config.yaml
num_hidden_layers: 18
hidden_size: 192
num_attention_heads: 6
num_key_value_heads: 2
head_dim: 32
intermediate_size: 448
vocab_size: 4096
hidden_act: "swiglu"
norm: "rmsnorm"
norm_place: "pre"
norm_eps: 1e-06
positions: "rope"
rope_theta: 15300.0
rope_fraction: 0.25
qk_norm: true
attn_scale: 0.177
bias: "none"
tie_word_embeddings: true
parallel_block: false
init: "normal"
init_std_qkv: 0.0402
init_std_o: 0.0
init_std_up: 0.0402
init_std_down: 0.0
optimizer: "adamw"
learning_rate: 0.00287
beta1: 0.95
beta2: 0.99
weight_decay: 0.05
lr_head: 0.00714
warmup_steps: 307
schedule: "wsd"
decay_fraction: 0.556
decay_shape: "linear"
final_lr_fraction: 0.0
batch_tokens: 32768
max_seq_len: 2048
doc_mask: true
train_tokens: 181800000
max_steps: 5549
dataset: "wikipedia_en"
MLP neurons of a small language model. Each row is named by its layer, matrix (down: output weights) and neuron, and shows model dimensions 32-159. Each number is 128 + 32 x the weight over its row's rms, rounded and kept within 0 to 255. A neuron's up and down rows have the sign that makes its largest values positive.
A block is one neuron, or neurons of one layer that tend to fire together. After each block is what it responds to, as a language model described it from the Wikipedia text at the highest values.

L15.down55 [138 127 125 100 115 118 195  60 130 158 109 115 144 122 125 137 151 113 145 123 136 159 131 117  80 168  90 136 182 108 101 111 100 157 168 182 169  73  91  89 153 166 103 142 109 106  80 119 130 181  85 101 135 126 178 133 101 123 109 133 117 121 133 111 153  87 171 100 156 143 182 114 165 186 102 135  73 170 111  53 114 146 153  83 178 149  72 150 134 115 130 152 177 118 118 156 171  97 178 118 118 129 174 122 168 146 147 166 149 128 122  99 139 142 130 107 104 127 145 167  70 168 175  59 109 156 160  84]
L15.down73 [129  74 134  94 146 117 142 122 119 144 134  66 122 130 132  71 142 103 202 130 151 189 161 164 111  94 127 117 184 114  82 113  75 147 177 185 120 138 132 127 120 161 123  87  99 107 126 112  95 133 182 108 176 142 157 167 114 171  88 163  73 144 124 147 215 147 175 109  72 107 185 141 170 148 138 153 154  98 133 116 125 111 112 134 141 147 104 125 108 121 123 109  98 114 104 129 153 119 107 109  91 130  63  84 155 107 120 207  94 143 135 146 118  85 138 124 118 229 168  96 127 146 200 155  88 111  97  80]
L15.down119 [ 92 172  97 149 144 101  95 188 107 134 109 144 124 133 174 148 112 114 171 147 135  93 174 164 141 123  82 129 172 125 141 187 128 149 130 237  87 114 146  68 117 127 161  92 122 128 126 108  67 181  85 116 123 104 104 132 115 140  95 169 153 146 122 108 140 115 187  96 162 114 167  98 183 109 114 153 154 179 111 177 111 124 159  56 119 124 133 161 103 143 128 118 139 132 168 146 109 132  97  99 111  98 133 149 145 133 108 125 155 106 111  87 161 160 119 133 157 222 194 121 112 171 121 142 124  69 193 197]
L15.down129 [107  86 134 140 152 167 133 126 115 146 109  81 155  87 103 139 110 117 133 151 183 105 108 101 130 139 140  93  82 131 139 107 189 194 145 117 129 182 133 149  99 162 133 193 144 158  82  67 136  78 131  80 124 165 127 126 140 119  67 142 122 114 140 129 120 168 120  90 144 195 110 165 116  54 202 117 107  85 107 163 198  88  90 164 109 159 131 161 121 109 169 197 154 119  95 108 177  74 105 119  77 104 115 129 176 124 129  65 100 157 131 132 100 122  89 132 123  34 161 150 132 160 100 131  78  97 101 141]
L15.down222 [ 47 127  99 140 104 104 156 119 130  86 110  80 103  61 119 127  77  88 151  81 122 147 158  94  69 161 112 119  82 160 105 143 163  86  80 142  99 128 110 150 142 117 170 169 143 115 193 123 135 172  86  92 153 140 152 137 149 162  99 128 174 117 119 118 117 165 128 148 155 131 141 125 142 100 104 111 163  78 113 165  93 173 181 115 172 142 172 148 129  61 127  90 131 100 119 118  34  96 101 140 151 158 112  83 140 117 113 118 159 213 117 127 125 128 171 126 173 234 135 156 124  79 143 117 141 171 179 175]
L15.down228 [128 157 166 143 121  97 117 134  43 154 143 104  78 107 119 150  90  75 129 168 175 146 114 201 145 100 120 131 133 164 169 144 134 101 117 108 165 124 164 169 115 171 199 177 168 153 129 147 123 126  93 130 144  96 153 188 109 155  51 116 187 144 161 101 167  78 145 180 144 142  92 106 104 162  84 128  92 148 161 129 152 161 164 170 161 135 127  84 137  97 160 159 121  53 147 129 128 107  85 134 142 134  84  77  96 141 159 154 141  96 120 160 140 124 114 188 112 195 141 128 133  64 119 114  95 127  83  88]
L15.down268 [148 116 164  90 152 116 123 126 170  99 105 157 105  80 129 149 173 100 108  98 106 134 184 153 109  75 164  94 144 177  61 157 124 154 147 182 140  71 205  85 125  89  97 208 154 128 135 127 105  78 133 168 111  92 127  84 105 139 162 185 135 136 139 108 125 131 204  88 129 160  88 115 119 126  86 134 107 177  85 131 107 101  70 138 102 179 143 179 131 127 149 140 143 149  95 104 128 123 126 124 185 111 124 137 136 143 100 132 112 124 138  64 122 137  95 131 145 179 176  75 144 119 215 102 127 170 144 116]
L15.down412 [124 163  96 112 128 137 158 141 111 131 117 107 144  83 106 107  88  68  56  96  77  69 142  75  74  77 130 124 178 136 110 122 194 178 112 171 110 118 169 130 131 111 166 122 115 155 127 144  87 189  56 101 136 135 108 162 155 126 159 153 117 174 105 103 174 128 150 197 128 130 165  41  94  75 112 118 169 117 111 123 117  99 141  70 120 177 106 125 132  75 128  95 122 105 137 161 132 120 125 132 114  95  65 155 116 103  95 155 143 109 160 141 142 151 106 124 137  98 160 129  44 175 137 106 155 114 170 148]
Word-start fragments mid-word

L15.down18 [159 145 149 133  70 138  92 105  62  86 159 100  94 129 150 134 149 157 160 115 141 150 182 110 147 124 117  94 162 127 129 110 145 162 110 142 140  88 144 108 116 179  87 105 143 143 168 175 133 193 123 170  74  94 162 167  89 126 132 121 117  91 122 129 134 144 138 123 100 108 114 158  91 118 134 130 166 141 156 167  89 142 112  50 105 115 159 149  61 158 135  59 129  99 153 139  98 128  68  99 165 103  95 134  96 109  86  62 121  71 114 139 175 100  86 128 175 174  92 103 100 122 160 149 158 154 103 100]
L15.down105 [171 102  77 126 105 119  72  93 111  60 111  93 190 174 175 116 132 123 173 101 135 141  91  80 151 103 128 124 167 107 137 116 126  69 155  99 111 153  74  90  96 112 166 128 158 163 172 105 200 120 145 170  89 139 115 113  98 157 151 154 149 117  70 135 129 214 124 122 115 105 105  82 173  59 100 102 163 127 119  66 131 148 149 120 118 123 126 169 104 113 119 147 111 165 193  96 165 190 114  95 127 109 107 154 128 128  49 156 115  99  99 107 113 135 114  91 117 203 119 132 128 142 102 133 131 134 126 101]
L15.down172 [ 85 109 137 148 122 159 134 143 173 113  65 110  87  92 111 132  86 162 122 158 103  88 157 133 122 121 119 127 125  91 112 102  92 188  77 138 180  54 131 106 133 132 107 129  74 207 132 189  65 120 130 116 170  21 158 107 155 155 119  89  84 136  90 128 108 118 149 103 142 135 170 174 102 162 129  99 152 118 144 157  92 144 144 111 182 122 164 168  90 195 123  99 113 119  94 108  95  86  96 139  89 112 160 128 138 177 147 140 158 159  87  37 145 132 158  82 202 102 188 127 130 111 132 112 131 122 110  63]
L15.down297 [163 138 117 157 148 127 109  91 139 138 110 158  55 158 101 136 143 143 157 116 147 130 171 104  41 108 205 124 171 181  84  81 126 144 108 162 152 149 108 126 202 179 190  88 123  98 148 142 140 178 143 192 116  85 134 130 160  74  93  93 167 174 107  97  59 117 117 122  92 184 101 170  77 132 117 119 146 175 150 174 128  95 137 121 101 112  97 169 129 127 128 116  84 120 142  85 123 118  77 108  71 136 172 144  60 125 159 131 127 124 106 121 131 154 148 121  93 116 174  85  97  76 191  95 124 131 158 115]
L15.down342 [136 131 108  53 179 124 128 120 120 169 110 113 146 159  95 127 118 131  81 138 103 143 122 195 124  94 157 179 142  97 135 169 128 132 151 110 139 101 104 126 110 131 109 144 168 148 119 123 118 105  94 138 188 127  92 202  79 142  74 136  78 138  87 132 194 108 153 130 137  72  79 121 118 120  96 123 127 127 183 109  89 131 156 134 128 141 122 139  65 116 169 179  88 131 106  91 134  62 158 157  97  65  89 126 159 130 148 106 120 214  76 130  65 139 142 133 171  84 161 158  92 184  98 103 141 141 112 155]
L15.down351 [ 97 173 145 128 158 103  83  78 139 145  99 107 134 112 157 183 129  89  95 109  92 132 106 100 193 163 126 136 120 164 124 134 115 115 134 148 162 113 120 107 107 146 144 159  90 100 110 193 127 189 154 136 114 169 136 143  11 133 116 161 114 118  98 131 121 127 114 133 103 124 129 135 108 111 114 126  94 146  40 154 123 144 146 163  99  64 112 100 111 160 154 138 108  96 118 160 181 152 134 143 125 105 179 123 137  76 114 146  99  66 110 139 157 234 126 113 111 244 156 111 165 125 158 114 194 126 122 167]
L15.down380 [146 156 133 139 137 152 122  92 127 123  88 113 156 120 134  94 108 167 154 134 125 165 129  91  80 109  90  96 118 154  77 146 174 158  64 129 143 111 116  94  59 112 164 112 158 136 166 142  81 171 167 137 164 110 163 161 138 129 158 154 118 132  96 112 127 144 161 114 114 165 109 141 138 127 134 134 169  48 162  60 132 137  96 112  92 102 144 122 155 130 168 128 116  75 101 128 129 107  90 156 149 170  80 154  58 121  97  64 135   9 111 149  83 203  73 128 133 185  94 157 108 105 132 121 143 135 118 179]
L15.down396 [165 174  90 119 151 186 158 147 148 104 141 137 131 140  86 127 131 146 140 126 141  80 146 137  99 177 129 121 161 190 139 126 110 174 134 119 147  96 120 115  80 133 110 114 149  93 168  75 195 187 121 108  97 147  84  84  33  95 153 129  67 164 150 158 187 141 122 122 160 156 111 169 117  96  44 118  94 153 178  93 184 105 164 158 186 139  89 130 149 157 105  88 141 170 143 173 132 140 112 123 123 162 149 121 161 167 114 118 135 139 150 123 102 151 217 199 194 141 140 113  97  77 132 161 126 153  85  89]
Subject before verb

L13.down19 [132 118  92  97 131 129  90 121  63 131 161 133 121  79 152  70 162 173 156 138  89 148 108 167  91 118  84  88 105 104 112 111 151 170 122  71 119 143 140 165 125  84 129 169 179 103 123 150 128 158 156 171  99 117  84 135  98 138  76 141  72 182 179 161  79 139 182 120 119  80  35 120 119 106 104 149 185  89 127 104 174 138 125 141 119 108 170 128 148 119 115 132 143 139  96 162  97 134 141 122 148 109 134 166 116 120 137  47 102 109  68 144 116 114 137 124 168 191 123 125 189 111 138  84 107 183  65 145]
L13.down372 [158  92  89 116 101  72 157 128 129  48 124 110 131 146 150 157 132 182  64 127  81 139 125 149 142 143 120 100 137 105 130 122 168 155 115  67 117 163 137 125 157  98 135 110 116 137  96 186  86 121 126  91  95 144 122 197 108 141 138 128 133  87 153 137 108 191 113 139 129 187  82 115  83  98  83 143  71 142  80  79 153 145 146 101 127  60 144 166 144 121 112 146 112 185  99 146  90 119 113  96  89 150 140 178  73 137 136 104 168 149  77  94  88  94 141 129 141 162  97 103 120  79 157 125 109  90 114  82]
Clause subject before verb

L15.down33 [168 105 155 124  86 155 162  99  81 171 112 116  87 164  78  91 146 144 161  63 165 163 173 134 144 150  88  76 142 150 147 168 148  83 124 156 120 103 123 116 176 158 133 131  79  79 151 146 155 114  74 165 152 143 147 188 134 111 137 130 112 175 131 190 133 117 129 110 166 116 145 134 153 152 137  68 135 101  94 148  75 170 129 132 121 140  85 115 139 140 146  95 160 150 128 133  79 163 109 132 201 180 112 160 106 107 183 105 135  24  80 119 134 111 106 103  74 191 131 114 122 196 138 156 112 101 146 138]
L15.down45 [165  59  91 116 104  83  76 111 119 113  62  87 137 173 100 147 180 117 141 125 120 175 131 121 171 101 122 144 115 149 132 123 167 125 145 109  99 126 161 103 167 141 173  74  75 108 131 107 126  84 117  98  95 155 126 133 146 100 113 120  99 160 166 133  83 138 132 182 171 167 103 101 124 143  85 136 163 100 115 182 142 109 132 151 145 114  62 155 107  97 122 106 155  69  92  95 138 189 104 130 142 122 153 179  96  96 153 111 153  82 143  84  97 132 162 133 151 128 161 109 108 164 183 120 128  73 176  84]
L15.down71 [111  69 139  97 111 185 116 120 184 141 135 106 127 127 136 162  93 141 158  93 111  90  80 124 116 125 121 123 185 143  88 119 101 156 170  56 119  84 120 154 123 164 150  91 182  62  89 112 179 168 123 141 129 171 123 108 152 133 129 148 131  87 133 170 105 108 159  83  87 111  89 157 156 139 140 174 140 130 165 119 167 162 192 136 103 163 165 200 112 169  96  94  53 111 134 113 125 105 122 138  87 136 160 110 193 144 149  89 159 160 169 163 122 161 144 139 102 148 124 126 121 155 171  46 133 160 150 184]
L15.down75 [ 92 148  86 134 166 140 121 170 147 139  98  96  99 144 175 137  81 158 148 141  85 149 113 134 152 142  77 119  96 111 136 102 123  87 173 131 113 111  97 157 105 105 114 198 115 118  80  95 147 124 140 118 101 122 120 141  98  81 175 166 146 113 142 174  83 101 185  93 170 166 109 163 103 132 125 163 162  98 110 127 152 108 126 111 120  47  98  96  92 168 120 116 101 109 136 163 126 108  74 179 133  58 123  90 102 153 117 193 103 104 119 129 123 106  98 138 145 219 152  69 115  97 157  92  99 129  59 152]
L15.down145 [144 140 188 138 144 154 130 148 129 124 101  83 133 123 109 177 146 156 145  73 115 132 126 140  81  49 113 101 150 128 126 132 130  82 163 138 174  91  87  92 198 102 101 142 152 103 120 137 143 113 129 140 128  66 126 108 108 131 163 114  49  97 149 167 149  63  90  75 163 135 144 154 130 112 137 152  93 147  50 178 137  95 157 167 107 187 134  76  65 140 115 113 152 158 137 161  81 130 123 133 107 160 127 145 156 139 112  73 136  47 126 154 181  76 158 109  70 172 179  97  98 169 125 134 133 134  95 208]
L15.down202 [127 104  78 164  89 120 104 146 175  92 187 112  96 112 112 123 110 159 125 129 126  93  94 102 113 128 123 140 160  79 105 105 102 100 146 104 173 156 123 155  96 166 140  82 113  88  83 106 144 138  97 175 135 111 113  81  97 131 127  93 137 111  95 112 119 141 132  61 168  81 188  86  61 165 141 156 132  61 146  91 103 164 118  96 157 148  96 118 100 122 128 100 100 145 165 177 120 138 117 113  80 101 138 109 125  67  86 171 167  55 119 146 142 164 176 144  50 142 145 130 114 107  83  67 131  97 122 128]
L15.down399 [ 94 177 146  86 155  73  66 152 121 196 116 147 132 187 108 118 168 140 137 117 112 159 103 146 124 129  93 168 182 135  54 130  49 131 144 131 162 174 130 124  88 115 144 139 125 114 162 185 128 130 196 158  75 129  91 151 181 119 189  78 138 125  95 164 195 110 150  53 149  69 139  62  92  80 101 102 141 124 145  87  88 151 112 118 156 136 114  84 162 115  95 136 114 118 171 120 116 129 165 121 131 123 145 160 181 156 129  72 151 113 150 119 111 152 100 133  69 205 138 115  83  95 114  99 127 128 130 109]
L15.down447 [131 131 154 186 106 177 158 101  87 159 157  99 148 108 138  97 182  47 106 150 176 153 119 143 142 102 115 156  96 134 144  77 111 119 166 153 132 120 101 100 125 122  82 107  92 127  83  70 167 160 129 113 123 173 181 101 157 103 123 153  51 120 104 129 158  85  91 165 106 121 157  87 136  62 185 145 111 122  81 157 129 120  92 177 133 120  87 100 138 124 161 146 147 205 149 133  68  81  75 132 172 127 100  74 134  89 135 131 140 101 127 103 150 106 199 112 130  79  88 171 119 121 140 154 133  98 141 156]
Section heading closers

L3.down63 [110 154 125 158 123 117  95  94 108 119 106 146 103  87 105 113 171 146 100 159 149 139 122 135  86  73 156 133 131 113 152 100 152 139 116 199 122 172  62  78 107 198 130 101 188 115 133  68 196 134 129 111 188 125  97 119 143 117 152 142 122 179 197  98 174 165 135 107 124 117 102 132  79  75 101  95 129 151 105 108 128 123 123 125 134  56 139  98 152 193 142  85 165 133 164 116 103  88 150 149 114 140  89 191  87 135  55  99 121  57  89 164 123 100 157  53 149 141 164 138 117 100 131 152 103  86  78 163]
L3.down195 [118 125  82 114 109 139 138 119 119  97  66 111 159  98 114  95 100 140 148 135 101 194 154 154 130 105 100 115  68 104 114 107  96 163 133 128 100 154  99  67  82 104 117  98 153 126 182 227 129 159 175 140 143 132 164 148  87 164 145 158 145 110  86 126 146  96 140 113 123 131 114  96 108 141 109 186 117 124 134 132 107 121 102 154 124  75 123 151 149  81 166 111 151 141 117 122 125  51 114 154 161 107 153 198  43 146  89 115 131  86 159 137 117 187 144 108 144 160 156  99 154 110 136 101  49 120 175 115]
L3.down235 [110 165 126 125 148  86 152  91 155 140 135 156 107 128 121 153 157 106 129 137 169  93 101  96 107 156 118 112  87 128  94 151 104  91 137 170  63 126 159 116 135 114 169  58 175 128 112 141 130  90  69 134 117  87 119  93 164 181 132 145 124  88 118  66 121 111 121 179  84 102 118  43  64 165 105 119 179  64 119 122  92 171  72 127  88  80 103 162 193 129 173 149 136 205  96  72 146  98 129 148 120 133 122 145 123  93 138  81 125 159 126 137  90 145 104 109 125 114 125 125 105  82 119 155 128 134  76 102]
L3.down419 [144 144 127 185 129 104 194 113 133 115 114 144  74  97  87 119 145 169 167 149 166 147 201 125  44 126 144 124 106  96 127 107 132 125 101  58 107 176  93  99 123 128 142 121 172  97  98  78 141 111 164 105 149 133  92 140 134 119 107 122 105 135 146 118 144 169 121 158 104 129 137 131 142 132 131 130 133 141  70 124  82  98  99  70 124 197 131 130 168 160 167  99 151 144 126  98 161 112  64 107 136 141 173 171  67 134 128  95 116 137 135 171 141 111 197  85 103 107 180 123 166  98  90 133 104 163 134 159]
Wiki subsection heading markers

L3.down71 [177 131 127 149 159 162 196 157 152 121 143  80 145 140 159  61 118 186 173  96 130 152 102 122  70 142 147 145 143 135 106 163 121  90 122 180 122 163 104 174 132 174 146  73 105  63 139 122 166 180 155  85  86 178 108 189 137  98  85 190 113 121  86 146 132  93 140 149 138 130 133 141 105 108  80 151 127 117 158 147 175 140 173 152 151 139 108  53 148 108 160 111 116 134 128 140 145 136 122 150  76 113 163 117 171 122 131  65 119 170 117 164 136  83 139 171 101  96 111 186 121 172 156 161 117 190  92 112]
L3.down75 [141 151 107  90 176 144 138 148 172 175 123 160 172 164 155 130  78 115  57 171 146  98 171 143 147 134 149 112 135 154 130 132 107 127 152 188 153 112 183 167 171 108 142 130 143  98 147 101 175 114 131 121  88  95 120 156 100 146 113 114 120 164 101  77 215 110 213 191 163  81  74 153 123 140 103 105 141  90 121 154 153 155 132 111  73  91 130 112 114 151 125 122 114 119 160 106 142 128 113 137 152 113 148 108 145 135 150 100 127  83 141 114  84  56 151 149 116 168 173 128 120 104 153 150 106 118 102 116]
L3.down94 [157 121 145 132 139 122 158 218 190 164 120 152 133 154 149 161 104 105  85 113 118  88 132 138 169  86 100 156 101  93 104 110  78  68 155  71 134 114 114 147 163 180 118 191 156 107 171  70 104 210 147 110 112 163 123  41 154  96 132 172 139 141 121 103  98 128 172 116  73 112 124 113 190 130 119 136 132 160 190  89 201 138 152 172 153 121 168 163 123 182 104 187  93 201 124 161 176 127 160  81 100 154 141 128 103 126 122 211 130 128 151 141 119  64 123 166 143 152 176 103 142 111 121 118 154 135 152 149]
L3.down221 [ 49  88 111  91 132 132  91 126 114 124  94 123 135 171 142  88 146  78 151 114 137 112 156  45  99  95 100  89  81  78  85  94 115 165 120  80 127 122  61  83 124  83 168 145 153 121 182  57  91 105 183  99  91  87 132 102 152 135 130 111 153  98 113  92 114  92 138 123 109 138 128 109 133  76  85 142 132 230 184 149 121 150 145 159 110  90 125 110 146 161 106 189 106  99 131 121 124 106  97 165 138 158 114 115 110 146  95 131 143  64 149 119 132 122 127 174 144 108 132 101 133  98 116 167 172 133  68 112]
"ood" and subject pronouns

L13.down38 [ 91 157  89 164 179 106 122 144  96 126  88 133 106  77 119  33 153 181 193  95 146 100 135 123 131  87 148 164 186 136 123 153 157  91  70  69 153 134 107  98  80  95 182 105 122  96 108 144  99 150 159 100 132  89 166  76 140  91 153 152  89 146 176 111  39 108 125 107 132  94 139 112  94 122 122 157 159 134 147  75  95 158  93 105 121 154  41 144 150 143 186 118 152 144 103 158  99 164 124  74 138 176 147 104 107 127 102 126 111  92 106 133  97  94 140 167 152 203  91 142 117 128  90 118 116 102  92 108]
L13.down274 [120 146 103 103 150 157 182  89  82 138  94 143 137 124 137 125 144 108 115 148 145 153 153 118 121  49 148 163 158 119 190 135 186 140 123 188  91 155 141 111 100 127 206  80  59 163 129  96  91 161 159 109 105 173  95 128 125 117  94  76 164 195  86  95 153 123 134  84  92 167 148 126  60 125 148 133 100 113 119 128 117 146 103 133 115  65 125 105 121 182 141 166 149 143 154 152 111  98  71 124 134 105 147  85 153 184 144 121 160 133  79 127  92 136 146 139  65  87  85 160 111 117 129 107 104  78  95  89]
Heading closing equals signs

L13.down6 [107 114 136 158 104 104 161 127 140 128 124 122 191 147  55 105 164 162 108 123 129 116 187 152 189 135 147  28 172 105 129 113 127 110 176 145 193 108 150 112 100 103 136 228 141  95 191 132 154 143 111 100 136  96 142 130  92 186 190 147 114 171 142 140 139  79 138  74 119 165 155 165 114 180  93 190 131 151 148 132  74 122 117 113 108 123 101 120 191 157  82 127 135 107 134 167 194 175 151 104  67 131  81 158 109  94 186 120 130  75 131 135 123  93 126 117 160 195 108 132 150  93 121 117 176 108 112 139]
L13.down168 [173 122 141 107 119 153 152 133 142 120 137 159 122 141 178 102 129 134  87 120 163 139 185 158 145 138  76  80 138 141 139 110 116  89 142 101 173 130 109 135 146 150 154 196 130 112 109 104  97 146 119  87  82 132  97 111 140 129 131 119  80  98 139  79 123  84 136  96 185 123 117  58 118 129 167 145 125 128  90  73 141  98  72 131 121 116  72 165 150 127 133 115 125  81 117 106 133 124 143  88 158  93 109 104 193 161 126 129 143  92 143 133 121 167 148 110 133  80  88 149 137 154  87  92  64 122 127 231]
Capital initials in names

L3.down14 [ 87 119 113  90 145 139 100 133 108 111 143 109 153 141 163 114 170  70 149 112  71 133 121  61 181 157 148 173  95 156 191 116 132 112 121 146  96 187 105  69 143 162 154 159 104 129  77 110 135 154 130 128 176 112 151  79 118 180  93 149 124 108 139 105 111  97 137 102 127 138 146 108  80 123  86 148 103 124  85 121 132 138 112 126  72  80 161  72 178 168 148  81 163  93  99 117 153 170  75 167  68  86  59 161 120 164 122 130 152 185 127  84 133 166 163 101 134 164 193 144 120  88 122 121  70 158 148 142]
L3.down99 [102 123 168 142 141 146 104 103 111 131 145 146  92 115 134 114 115 204  93 154 140 136 108 126 136  98 122 158 185 204 120  64  89  97 113 146 117 117 143 227 139 196 121 137 170 128 121 186  91 151 177 184  95 128 114 119 103  83 138  92 126 144 119 109 110 162 135 130 127 201 151 115 142  90 163 181 117 135 165 112  90 188 168 135 118  98 123  96  92 127  94  93 153 149 104 148 100 127 119 150 151 204 100  98 142 155  73 105 114 164 138 136 169 187 126 126 115 140 108 147  85  75 141  81  63  92  88 102]
L3.down146 [105 132 105 166 105 121 158  91  92 108 113 116 197 147 142 117 123  94 100 115 100 164 130 114 145 223 152 220 117 154 116 102 143 126  93 144 123 118 182 152 115 176 192 207 122 125 104  59 133 101 119 137 117 142 138 107 111  97  88 115 111 167 170 125 112 121  98  89 140 140 139 150 153 133  93 127 171 115  79 182 124  89 207 166 136 162 125 165 147 119  95  43 140 124 120 125  79 183 130  97 123 126 112 153 114 116  79 138 126 184 145  78 178 113 155 135 132 101 146 189 146 167 129  84 152 152  88 156]
L3.down429 [144 154  94  97  92 140 165 123 134 107 102 164 154 117 133 160  74 144 180  33  85 131 148 121 117 120 116 190 164 198 103 172 114 180  53 156  95 121 111  98 121 100 150 130 208 143  82 149  83 180 103 144 123 107  84  76 100 142 159 120 104 102 142 121  64 174 136 181 131 116 161 167 115  81 148 163 153  58 145 115 153  98 174 131  69 102 140  94  94 103 170 102 131 103 120 142 107  90  82 119 115 122 201 146 129 116 115 171  96 182 106  74 142 113 135 171 153 184 121 117 139 176 177  95 100  86 136 162]
Word-start fragment " d"